{"head_dim": 64, "activation": "swiglu", "norm_eps": 1e-05, "rope_base": 10000.0, "rope_fraction": 1.0, "attn_scale": 0.125, "tie_embeddings": false, "parallel_block": false, "init_std_down": 0.0, "lr": 0.00191, "decay_fraction": 0.688, "decay_shape": "linear", "steps": 8237}
MLP neurons of a small language model. Each row is named by its layer, matrix (gate and up: input weights; down: output weights) and neuron, and shows model dimensions 0-191. Each number is 128 + 32 x the weight over its row's rms, rounded and kept within 0 to 255. Numbers have three digits each. A neuron's up and down rows have the sign that makes its largest values positive.
After each neuron's rows, "fires in" lists the words (lower case) most often at its 100 highest values on Wikipedia text that the model never trained on; "fires after" lists the tokens most often just before its 100 highest values on Wikipedia text that the model never trained on.

L6.gate255:097093162126150117077087144126123183092149144102084115133132143140134174126075112113156148145056144136106174163153099137119194155124115147160163139124138201183113122114143116136143146098104176130107107066085145087096189115144221170164093140121085159124104163123148096062157175156124150144117127100147071148148201180113149126152100117123108100065176104133144179075134112114101154094104174146154092143080153138137182127149170132128144105183193160103070102145117180136103143210071115126088116133076142124158154139131092079109174119189102132124127100130119129163146177075124119143
L6.up255:133159116144099094156135143138105140187111129163082131121111117110177133150126100080159135199116148116094139153154079102075139134108151124110119088089097185146085142113162112203076082110163161188058101138109109108136188110114126168149185131135106172166162163125109131092178175212114122121092118065154133077141128115187154136073118095153063156109222186110124126130137147050112177105129179099081098125109118143153124113172162121169132120154137180133121135135121141139124173158093119164141115132135108079095134135126149119104141124146107117127084119178209082167104140198132164131
L6.down255:156149119158112110154175145138150159095135140140112148115125142147141142133131108103133141196093116074131089145112082177117147111116124136107109122113079183105099168144115098146113116057134108164075118157147107128185120099149105144145161038091069159158197115085098150112129175255134139122121169151139099045121133133182176110112084093154143157090133180137133132124138189093120211119147189102055104160118113127124132088121122147152084115145106192113112091136134112116112126145161117148194112102144115091074142152088114079088151109157124108099103161153100113132091150150189170160
fires in: "a"
fires after: ".", "\n", ",", " \"", " ("

L6.gate170:131052111139158083125110157075069144096109101136135174092185142145098105140082155162124150117122158088155092080092117099154155133160131188104143147128128085113076160119110061105105142152112143135090084067133095079111085153114191092205118131126142161066145132117159085119139232137119165153175151166129090140157146198148143163135127124116094085158135067163098108104137133112166108103101087186142102134049139091101151159107149109077152084199161076146112075124102124127135165112080138173116117152161135145125166135109060127117120186155085121107140148112114152140101140143142134106
L6.up170:178068128126156104109192092130092081058111160101123155075178113103139136161139134154124113140095126128116195162147195121116115121155088139149135115104142132139105170141125080229116093105122131085106085101140134099106155115156163154163095116173108178109083114130107047108182106112181153139153068154113161094193119139155162139151122115138149170140094120078176166134134121120131202132135136114117114100092125070127151188125179186148143113156186185108146100172084113099134178079105129158103088135091097136105129166077128157165139132107133192100126106149089108187109142174178134133
L6.down170:146166134129114112087141130084141160125045101128156143100150139105122098103121163170102140158134125094142089148147105153055128183201132152129185143092171123061088199124117092144123168225075132125120114143130097113095055149090163121164097127142185108115108084150155111149141188169094069133190094130101125113111162145110127095099093125106099105154141050149154147117139119110084090133198105174139095121099115097090099086180186100118122120137105155113105102162105121112145150120137088176157161176140136087117180144062099106109109123146170110122155131096117119075152073122072120169
fires in: "the", "most", "more"
fires after: " the", " of", " was", " also", " most", " is"

L5.gate498:099091103092161121103135080125091078165118123128149142116121219129153173146137105137096102154111142098115116121141097164073176132193085117185163130162157165116159115169097143161195113123180108153157128126115100121112078064123142132053159109101067176113121132177114092169197129109138167145144118114150111136113115138115122140113152057119120104110109172065067144096121141135113165095147131106134112173142131113085105174146106127205149099121170168186153125130112097099164138105124100119170118128124183145125158176118106137109022092123198139128136079086166114126189104151114056107
L5.up498:144132087125138154130120148112151149152150106173104133138088078158136175134154109141130130099091172134084077134124151140126163124115143081062143109083150136105138107107159136120156136103139124135111089143097144142142149091100103080116155092106113118129097168066137113108139133128049210152111065093104108145168140101093129129122136099117086129140068126154115107115074119143180136144153110088121133109092118151117084092084095090186103159123113101129255141056113175123122115044180104195191101152085083037121131117138147151161202168163084155141160143093111118152133103130170167142
L5.down498:116103131132150107174171180139201153147125101130118151117095027125120123082139118162145131115121117114144131104152132127184118099079163135111150069137131122135102150048170118132129070101128088080070141116155132145143166176128140178127103097087172143133129125112179164162164136184156103111076082122154109124166144113098124110096112131182152092152137068116157155228138161072088172116148185136065083117095130103140095096084126160137075162124165094109147146090134143168114166134065181151156143142105123145123134060135115105130192125111045161107080143080089101106124123127137161109
fires in: "first", "top", "largest"
fires after: " the", "The", " The"

L4.gate31:138071080136115145084106142112117135123107133088137149080095169109147165103119115119106129140114113156132107114192193111087169123129138191151134065089139091079120085168126095161141087162083142072106087127141134125105089142149146147178102160163123180056152195134155146095158176116139226180177100169118036156118120112142132073074117128076086107136122096166165134090100140127130144110127116105191078146088163139155137134108117132142163105118091168138162103191096185143120143100129134070110120172127078099091128115111061111136163074139123172080083126168138150098125106101148113133
L4.up31:116094095136127115150099118146118113144124078105099070130137153110204151111140131129112107141131131126130122148146104180081150120112140125129123092150066143091100078174116143137181174133086145115134120135146172086110093121138149153134137081121163217087094153145098070158131138096163116217119066121099076153128125159185084148153163130147134155191117096160121147127134079149094131120136165086136115123118163209127123210215093140157163079159076161168172142145091096124110147053156110109196177139145106156080134183133097174136078118090153186099122106135134093101169101138147120116
L4.down31:120117082086100097123142163114141124113132090183150196131130105121147193177147132154136105116137135106131095167146124112121149118127108144143197109138105140109051093108122141134145135169118137149033139138144119189097101122106100136095137086125162184124160075164114199051149231103119107118170110088144145122141142134156119172120107123141123184042096128178068160099140154112153172073121113130072157125127126171120115130107127156140121128114131104152141156140153103050149180099214159177142130167109135089071127134158127136138147138197092145112072164095166064122139135138179129135
fires in: "first", "most", "second", "only", "third"
fires after: " the", " The", "The"

L4.gate55:135090120135132057066137144161106113127103150090152092158092125160142163107101170176112132077172145129120139186126117109153121175105100149097190083167145127073136163118156064102124114105113128124115065121101122170105155109105245159191106130111064152129104156131170127107158057136112141157156063127147115101197098162113124128099110142097128059181116083107160161111076151123089136078106126175110091129120162149124093142113120114136144138103057187114183115128102173149090129133111124114055142173113145133122082094165103136083156103168082129065117105105113139109102088082128138126
L4.up55:158075153151145143099069104162106133162134135165144101082144070181116136158152184110088141123132130079161123112162115148132116076121112148132077098158104122148101134113106103136183204132132202099179119148139176152118151078104138150172070138166079146120165149078126177098167157158159121138112120103162117143176118137126053187125119152079144110140121117157175152132133107141127130153140225138167146136098157143120110081143063069075184133129054182115119148150108125141124178120102112063088150181159088178145092117123120177148160104116060113124091084132112144122116120096186158110
L4.down55:157131097099138122106137104144123121209125139083141204115180141165148153099099174163132081105111153143085169122170140123063130090124112137091148121140135145136092169144120123141142129048141174160059144115085130108163145133122109174106137015110089139130088148116079122099153183134157175107133094074172114077155148143134100090102105116132125144148176121172057057114134146120143223089089166117103129138131138145146100148184134075164124063130109138095164125185145092167127127157148207131047133183170128183146147102132111127138109124128136150161119111104142116129133114149142099092
fires in: "first", "last", "second", "only", "final"
fires after: " his", "'s", " the", " their", " her"

L6.gate72:116177163167164148089149203159131124184092136092117174072101141143083131118157087081158161109152092149115108148122161132120157136141153154105123140109130110149105146128144116131130095109099135082104139170141147151155138101090120089113074100160074174182121135113178133103140130134135129164114119121062115101141170109133095095156079081110146123076092070131171135173099124138154124143171089152073083105117137124138116087077199126069128124110104113097077209105166135162124147144196151096134169160164067137148134064112123009154106116167071109125153169150095136119184167171124114165
L6.up72:112150102086146099091095154133185121111134079128120119104092178103166116073166094116168161088137136151117117132088138085085159109207098164062179096144144142135089123083092150137136134096061138163116126140102120131125093090127186182171152136138163106154087098142163089097120120130135102101182180114091136097172126132186083158073073059113121102118086121079085109157139073151146123107153139164173120158121130161153146125193089111134084153116121154146120090115140169101074150125124124158115067094133188132082142164177131134119141170201132095101124105128128169144158136108136021154
L6.down72:137101190156123151180154111084139143149072089109125143117087133128121090161112116053136135151164168121122155114120146149090120106107185152117103114124145154146099146096114092130071149171067124111124128111125115124078073172142098038075080114145101089188132163093126152107107170044070137161137114137143104145109178102116129078103162133135179116158161108167146113143139151061161157175049089085103115100141094130144107154132127135139143078115107121109152147150080084217164146145112033154126190144112152090170119120066111099133134115148072120195137135123104096113147115134111094149
fires in: "a", "an", "one"
fires after: " as", " a", " was"

L4.gate370:120104122153158102132106117140126108097057207125157136117184099096127132091115115122127155134083107124205137141148161164118126054196100174158172138145093126101089145087135074145141131125152104100121192124093155136133198070213114132148090136103151139148123109112132116083139126132145133136162147125145139102155101088109135102122109152175111115109088111129134186089127133139121140095141160111144127168131148146158123119066077058152085044148185129142106155151055094205142160181081099162087060166142114181143130088165052110136161074187133094123131123146118108141130139126176113101
L4.up370:105123113159124123194080139142186118167164168143159139142090085111160129102118165065158167118174136133160088146174085136118144105151132092178184169140118133130115064137154119115167106120175070135119126093113159142143086177121075071153091135127132150179146132134165078118163143170110133157117157139196207103125108135177064139143131131115137145134096144136174103172123076101064103094139135131155131176136105136131061096146104130043059074137120129104167096110160050149159133171143135109123130122117120124071129082148101133138160100154146203127116149137116140062145132188147097192
L4.down370:116112084097094180112133129124168142137171124127116108190165140117174102098058127122131126063161172119137138121157145186167098142095130170090094126121092149197151075158164154068157142215162151116131148136147141167088083136153117118092119153089125024058159133177180186115109130114127120106125115138125159126075121116093097148191105124113151138110158143097099147105113121160150086157139172136129130155152118131116110106074094157114122130051112118067056138082182117110142103188129069165151095156106075143102155131129154139077107132115129166180116061130131152178107154103106142103
fires in: "first", "a", "one"
fires after: " the", " a", " is", " an", " The"

L4.gate287:127123139076235111111081120183183146141127131153166113140091125112133143091112119145133203093137082128135135157178195135101177161158120115152153136172146123128110107142165153130168109115117148108148083112165168107139128096144155116165112120101101128083067105176140148067150073147112117140170139088151148141127069097127125098090127042159060071145112166161144173129061095187166163127131109091076095166091129146159125168186115167103153143110174196155096124116107062087180105100115101152144116128104128132082184132111122143095142116132124074060144117125092109172155112127130093106
L4.up287:145102085164161184111099098146099136144140151166211207101142142105134209116176176127150094125126118059164103146172125182124064125171175096122139108163110133158139158098119120139124128151135127109136143082124121155121107052126107097113158131153127199160115192108135142119164158185155159149100134091124149216111144134117074144107116073122163147149117111174128072124117147121094166114079150103132132105166106152112099125158115107111143073170139163104130087083100176113095139111134078152211214159146173153122166155119077136115112113116075087108099132176137145125143127186129140072
L4.down287:111101115096082137154120140170144136108148090143144081143072178106206088154149094150184126160112135153184149130142114088151134173069129127162126125118120082080164131131122097127077143051136172151106115084173111130223143146126121100154118131128140104124068143152131132141114167112145122122150146174099167128138137056121141115157131157091119160102113186107133140124193113160134255117079134108120097164144116110095141151089151147121085148088149132107129121064176124180158136125134050128103074122117108060090127070108136177117145081143168172142110156168114140138093135096114102112
fires in: "first", "last", "following", "for", "next", "one"
fires after: " the", " The", "The", " a"

L4.gate198:122114109118162153112120082131151138154118169128164111102084132159132165094087125113067068145156171137160150134152150122140143138117117133106129097131088150109083102133189150126238113137139137177101090153127138110084131096138148169088086184110100188171178150167134164095080080132118180222118135157134093174162152131142130122087099157114083074103103146081097116125179084119114154087136139120142174154119106139131149120193136141188081122163095151143162105152142117171163184068173130148113063138190099152133154101155142144149168190133162199188177095133094111126163128108128111132
L4.up198:156110129143134105147161139105141094120186144131101133126164189165151121054098122091061116103117162134059154132132155108124126147120041153098175120115118093061095144074136049126160089154095100114067146141075136155118148089107129168111143109135095194126152131143135172132122189119153144110133147145123125185153167141159108134112098082112119132168118140111083118077151157097090128096125172164141116099148061134142100133107121082156113132192166106177113057188120148149159179078134135200117136197150055163060127160136097149138138140129079117140135131147156095151149142165173128189
L4.down198:127122139143138126080198045125157114142157112163143135149116095150086188073157137170089100134141124128125105099116163123160104183129082116101147155136123092069120142060155089098153082106105148096095145155170122117103126141084137142068105071119144152141101168125152102067121176053152139194145142144129125106125188106187109139148144134135122155184108103117116144117147091145097118122117171062095124124091157121151109051123178142179075139179116133150163111102134119143142154046139153147080094155178133151181184083174170120097115135172101167098186160164141112175184150154136091123
fires in: "top", "most", "first", "best", "largest", "mestis"
fires after: " the", " M", " an"

L5.gate256:117119132129171088108163182138113163113118159085078133173179071139099162135081098133212128106074141139099086115142171134086137161153125160188107141124115155160111153091100133115105133113126110107165111126143121134111131095128141131152089155146087175078134132068137078075089099092086148179074066171068126114159097128040142120152146111105122105090149127129116152146201088173146149119120124072229104093165129158108112169129174101100128104116146131148102127164103118157151106119005139096095094114088160134093177146143110110095102085131123159119145115142128094155173122141112101075
L5.up256:110156103112164116186132162133162143122070147167129082176116101161145154112075092080129144160119154131104104128169133131151108136138140103146101168175097146162134148126142130171178141098127081183074124157091088096138175127085136116082161073105110098142124101070103116183089079127150096135102108106147082196073072131099082104133076150134140115146155183129126102114174193167101213198132119094172128139150142164159146115068129060128103136111154132142085143122177128145162094151096109108160120053102114134075144156154173147124109176068113158149128105132220119142150166117111122097
L5.down256:151140128104053083173174117188153112156096128130122100133081149114133154145197133085117163179128159126124129097153060109157111065106160140151150114136085085146157135100133155092092089208131117144119105123139136117241156109110152155120164130140136063155120143087124154087120108214146141102137137104151078161104170132117145137150165134187168137139092119095087081117130171153181129168092179130090135138130129105132088140139107165137131131152124088131105167128138146110106164129178218111126159172190102128156109122146131081167100225127083155178135164099143127196148159139118147110
fires in: "as", "including", "like", "to"
fires after: " such", " well", " known", ",", " addition"

L4.gate382:139094104147136081119117120113084127143097063127144146125172178049106152069148131144105171093099171131170136145078151127118156123160089120158180121124108107117140144103123111178114124164111155111126155096108119111104129101133134141111180127152118181111134133107186181140137226137116136147169123204114115140142142109162066146107147065148143133158133100129110219118149157169145120138111152112068161115065094074140140148136144075164133133108119142123111130211060177151117184126074134189097069201144149074170166156173140127111133086148094131090175102114147113098167108145180090123
L4.up382:138069133129159110051118123100104091147130116097175102093129152097148181128098146128070100177116179111134127151113168096174142110145128106094178075137086097145111124114195119131183103133096096140115102098157120100119134065151158133142142110116106170060123121133150203126097139129106163157116142128155106184120163119170125166096134101145100108111167142175112141030086129145102172115111097104138135095108166109128143133118121119222176091144123175151155124124109111147150151116142105106119169119170123130117149100078077135096159163087149160195158113088113074189219067078151093189
L4.down382:204105098162134076126131082091074122128156051130165168087130109111156143137100088144171149127103141139141090173159138097094130069129111142150139188075139137079117190087129115136140127114139118167108168101166079141134089121156110146115109073083134144082134167112093167141120146145137163099162115130093096152140144044134134134099182108126138148127080164161092132142126119115127150104081094122099100138139104056179136118175105124202118067135118164101187163139101119126121135078123136218092103176203158151142163100149144098117116127111137183058128143113200106152164144167060112133
fires in: "first", "largest", "best", "biggest", "age"
fires after: " the"

L6.gate380:168108150144123170119180190113142137123133169159087213098137127161138149155125168175183155178111077103072156130125136124097124142157161163137103114089140111141085131067167136128103124082101109145109083136158146175126170107121173146130140119113097199175152173092137158169149068090072136090139069091114122145091166106091105112158151102143160065102153118111164177164130155138185079118144104103092129195113114166106163087124143124137126126152141086146085148090107161190129147144117110133099116232102122175102133115170157085117132108176089142127141171122135091052142146156144082181
L6.up380:142148118116146127155140166049086139123102154134101192081160140161102087143152156129105184135188104105150126123116167139100134120151105178207100132086132158089172139085079054155065144130140156136053114156142093155113115162077172148127117129160086133138171089152156111146163175074109127144108145110080157097095151149173103132108133086109109180155170123132119168105119117134122078098193186149140083115109101161141128109103073077116096142122164073127125114117112151166123156119123136208180085161112151104141104144161132117167091171170172088163152105200190137094072135164121120108
L6.down380:128146141131122108135127092137174134135141105191129128133150112119110135114121168189103136106108138127083104132128156168163120119133076108105103140190140104094113153121087106089120150103137098134177084146127147119212042158186136083167119107120107136134149104144093141140124089099144052084195109136153162151075113124074134144127152159177150111097134125114113122109114156127204198116027102175136142119107105121147105094155193150141080127117135153146136070117086098134170126123137034124093144092166128135133240123078108115086170145127070118064117117088163131124184138088136138138
fires in: "a", "major", "an"
fires after: " as", " a", " As"

L4.gate348:139105063116164120099104156111130113071045064121071139113111090096151146083139114099145116100114158113137120107133145144127111130103117146157154098058112085169100123103091096158128108142119128111135100076085144082075185111134159154113119119094159150124141116112160085161160159106149210129129103119153122134185081147137089141149078136139078108093102115197087128053111145134114125080125180116117156176146144174151148117130110119155115152133128142184126139194122113169106143128033146118136025135112062086134148127158038106109150140138136101117152067159157125191177113123151089116
L4.up348:177108098145195112068089100149149142150094119136095168102104074113139120114098088127121099140112148109109133196161119145113098105121156128126152138072121139139108076052127099155127132143153102104105132095129097123120099147112128115064156074168168188098107117129178177109142116089138170122095092115096110234178149146118069158136137120108086128123132151131150079040115145093048188088135116083169085135133130115101138155140137088166120047126138151142123084086086151119145120129095168110092069105149169091113160074103071171146097154083165160129113091112112172163141145109188115130
L4.down348:145106118123158118110143150102133135128135133168116139138100093135175159075093142108100060147108147087165069116100119128087138066096138120134129157095132086081129141066096162204183138107075135093123109121204139054160073164134136107095135089167133142132092127130179097136174106208105194144139115060137128188180129130112092175161161125098105149146147145145126133145132153135100171109070143121108083119125080117148128147185176119142065136107162093121177154069129128120131092161137160118108062112165144093131201110140125129110103083125176177102138168103082174105148107116192079135
fires in: "one", "more", "most", "only", "among", "end"
fires after: " the", ".", "The", " The", " \"", ","

L4.gate209:140132113169182123137153119141117132121063143098121095070141174141113084089154147189124107145125161125154179128129112138092185154172130104150092125142142144080153120098160077101213089112079121129101145108118063098138117119147135154137075163115157216117088144134156164064181105178130174132100170153123181182171124088092099115088137065118119132141123127136127102124107075125120153106106184113133094164083085117084145123148251130103131132100122143120178081106119175159113103161069190129083142150155131146098143110160121130151127095147141141138163114141087063119174108104167077117
L4.up209:173128068092166129140100074109073107132136160113177148112156141060134150128116154125137121096145147082180148130091132111137165071134146136119105072137067123152104120064131170144164195154096138113118157103147153119126094085169132101202081098128176167075112129128116083133106150173136142217150094147114167096118104147246131119159128124144151108145170098139152107087133130164125154082147127092154166074104130144103114123167156132126172080137116099229117119132067147164138155091086065150166085152170100143133168110150170172144119137143097158123147059174110147127134111128145138124
L4.down209:094111142105093133176115115128133166144167135145172101078124175128153110140101113167128168099116170065165091160170170128124103109150210095110135134129071125144128131071074121082188099092107121152093145148110078113247124119095095130088149068099105125090138148148159169060093157131109161187149102122116164161087182120101120173109089105173103178113149186121110124137137146177088177139121159110071147110127116098171157119163161150126149076135103117136095145137177110089120112145064155136140094177164147098114136173174088088107147111131133169103149110102117080102163205143119157118
fires in: "first", "a"
fires after: " the", " is", " was", "\n", "The", " a"

L5.gate258:103054086125133164120148215129096123147087050113101101069123127135121153103102135199099131144087134102083118075161093152095170124148174110093134095144110128128096163111105115112091133167143156164123136103101198106101119107103105118109084183133076155114125170164169110113139120131075245105100115150149125123181089149126172119089133111106124141106113103154131104090084123174137104087128126134084176092095084089080136132174149118162123098115103095074141139167164118179117134121073142117141087179100131081055167127164080128098063103160124121105077090122089148158134153127172117150
L5.up258:136092159116094163065138165144117131106091075104141122050153106162055167117099183144093105196128109085124109118133109100083164156098115188139100125167123113165100078138141110099075134087126126135099129089083107097101070135096086138129077126139148137074112124139142097187066158133087129130178145103113173146130085137186127114071141077145121153078101176128152153131099105110098133118178138092063143188115145069083076143127109133150137125071105143082132077112092147173155110094124128159059091109144133120121123102118111226073113133131133174150137150061105162111102143134119148098
L5.down258:128162073066188102083138051192112188126148111152168119152124200100180131140171145136155114195159119152101134169133151143132151140146144136130149161128099158093085139109141135187154115130146121174157126113198146076227104145173150206114194130131153102175160102163171158087169167152148155147113100082081189101135101181094080147085137150156092107129119155094147093125159117143151149138036122141119122145123183139130111106141122115137108115143124163196106176183128133099112111172159130127113146111153110124117077141146143150161120183180134136120097171127109150149113083132147094153
fires in: "not", "still", "one", "then", "first", "only"
fires after: " was", " is", " the"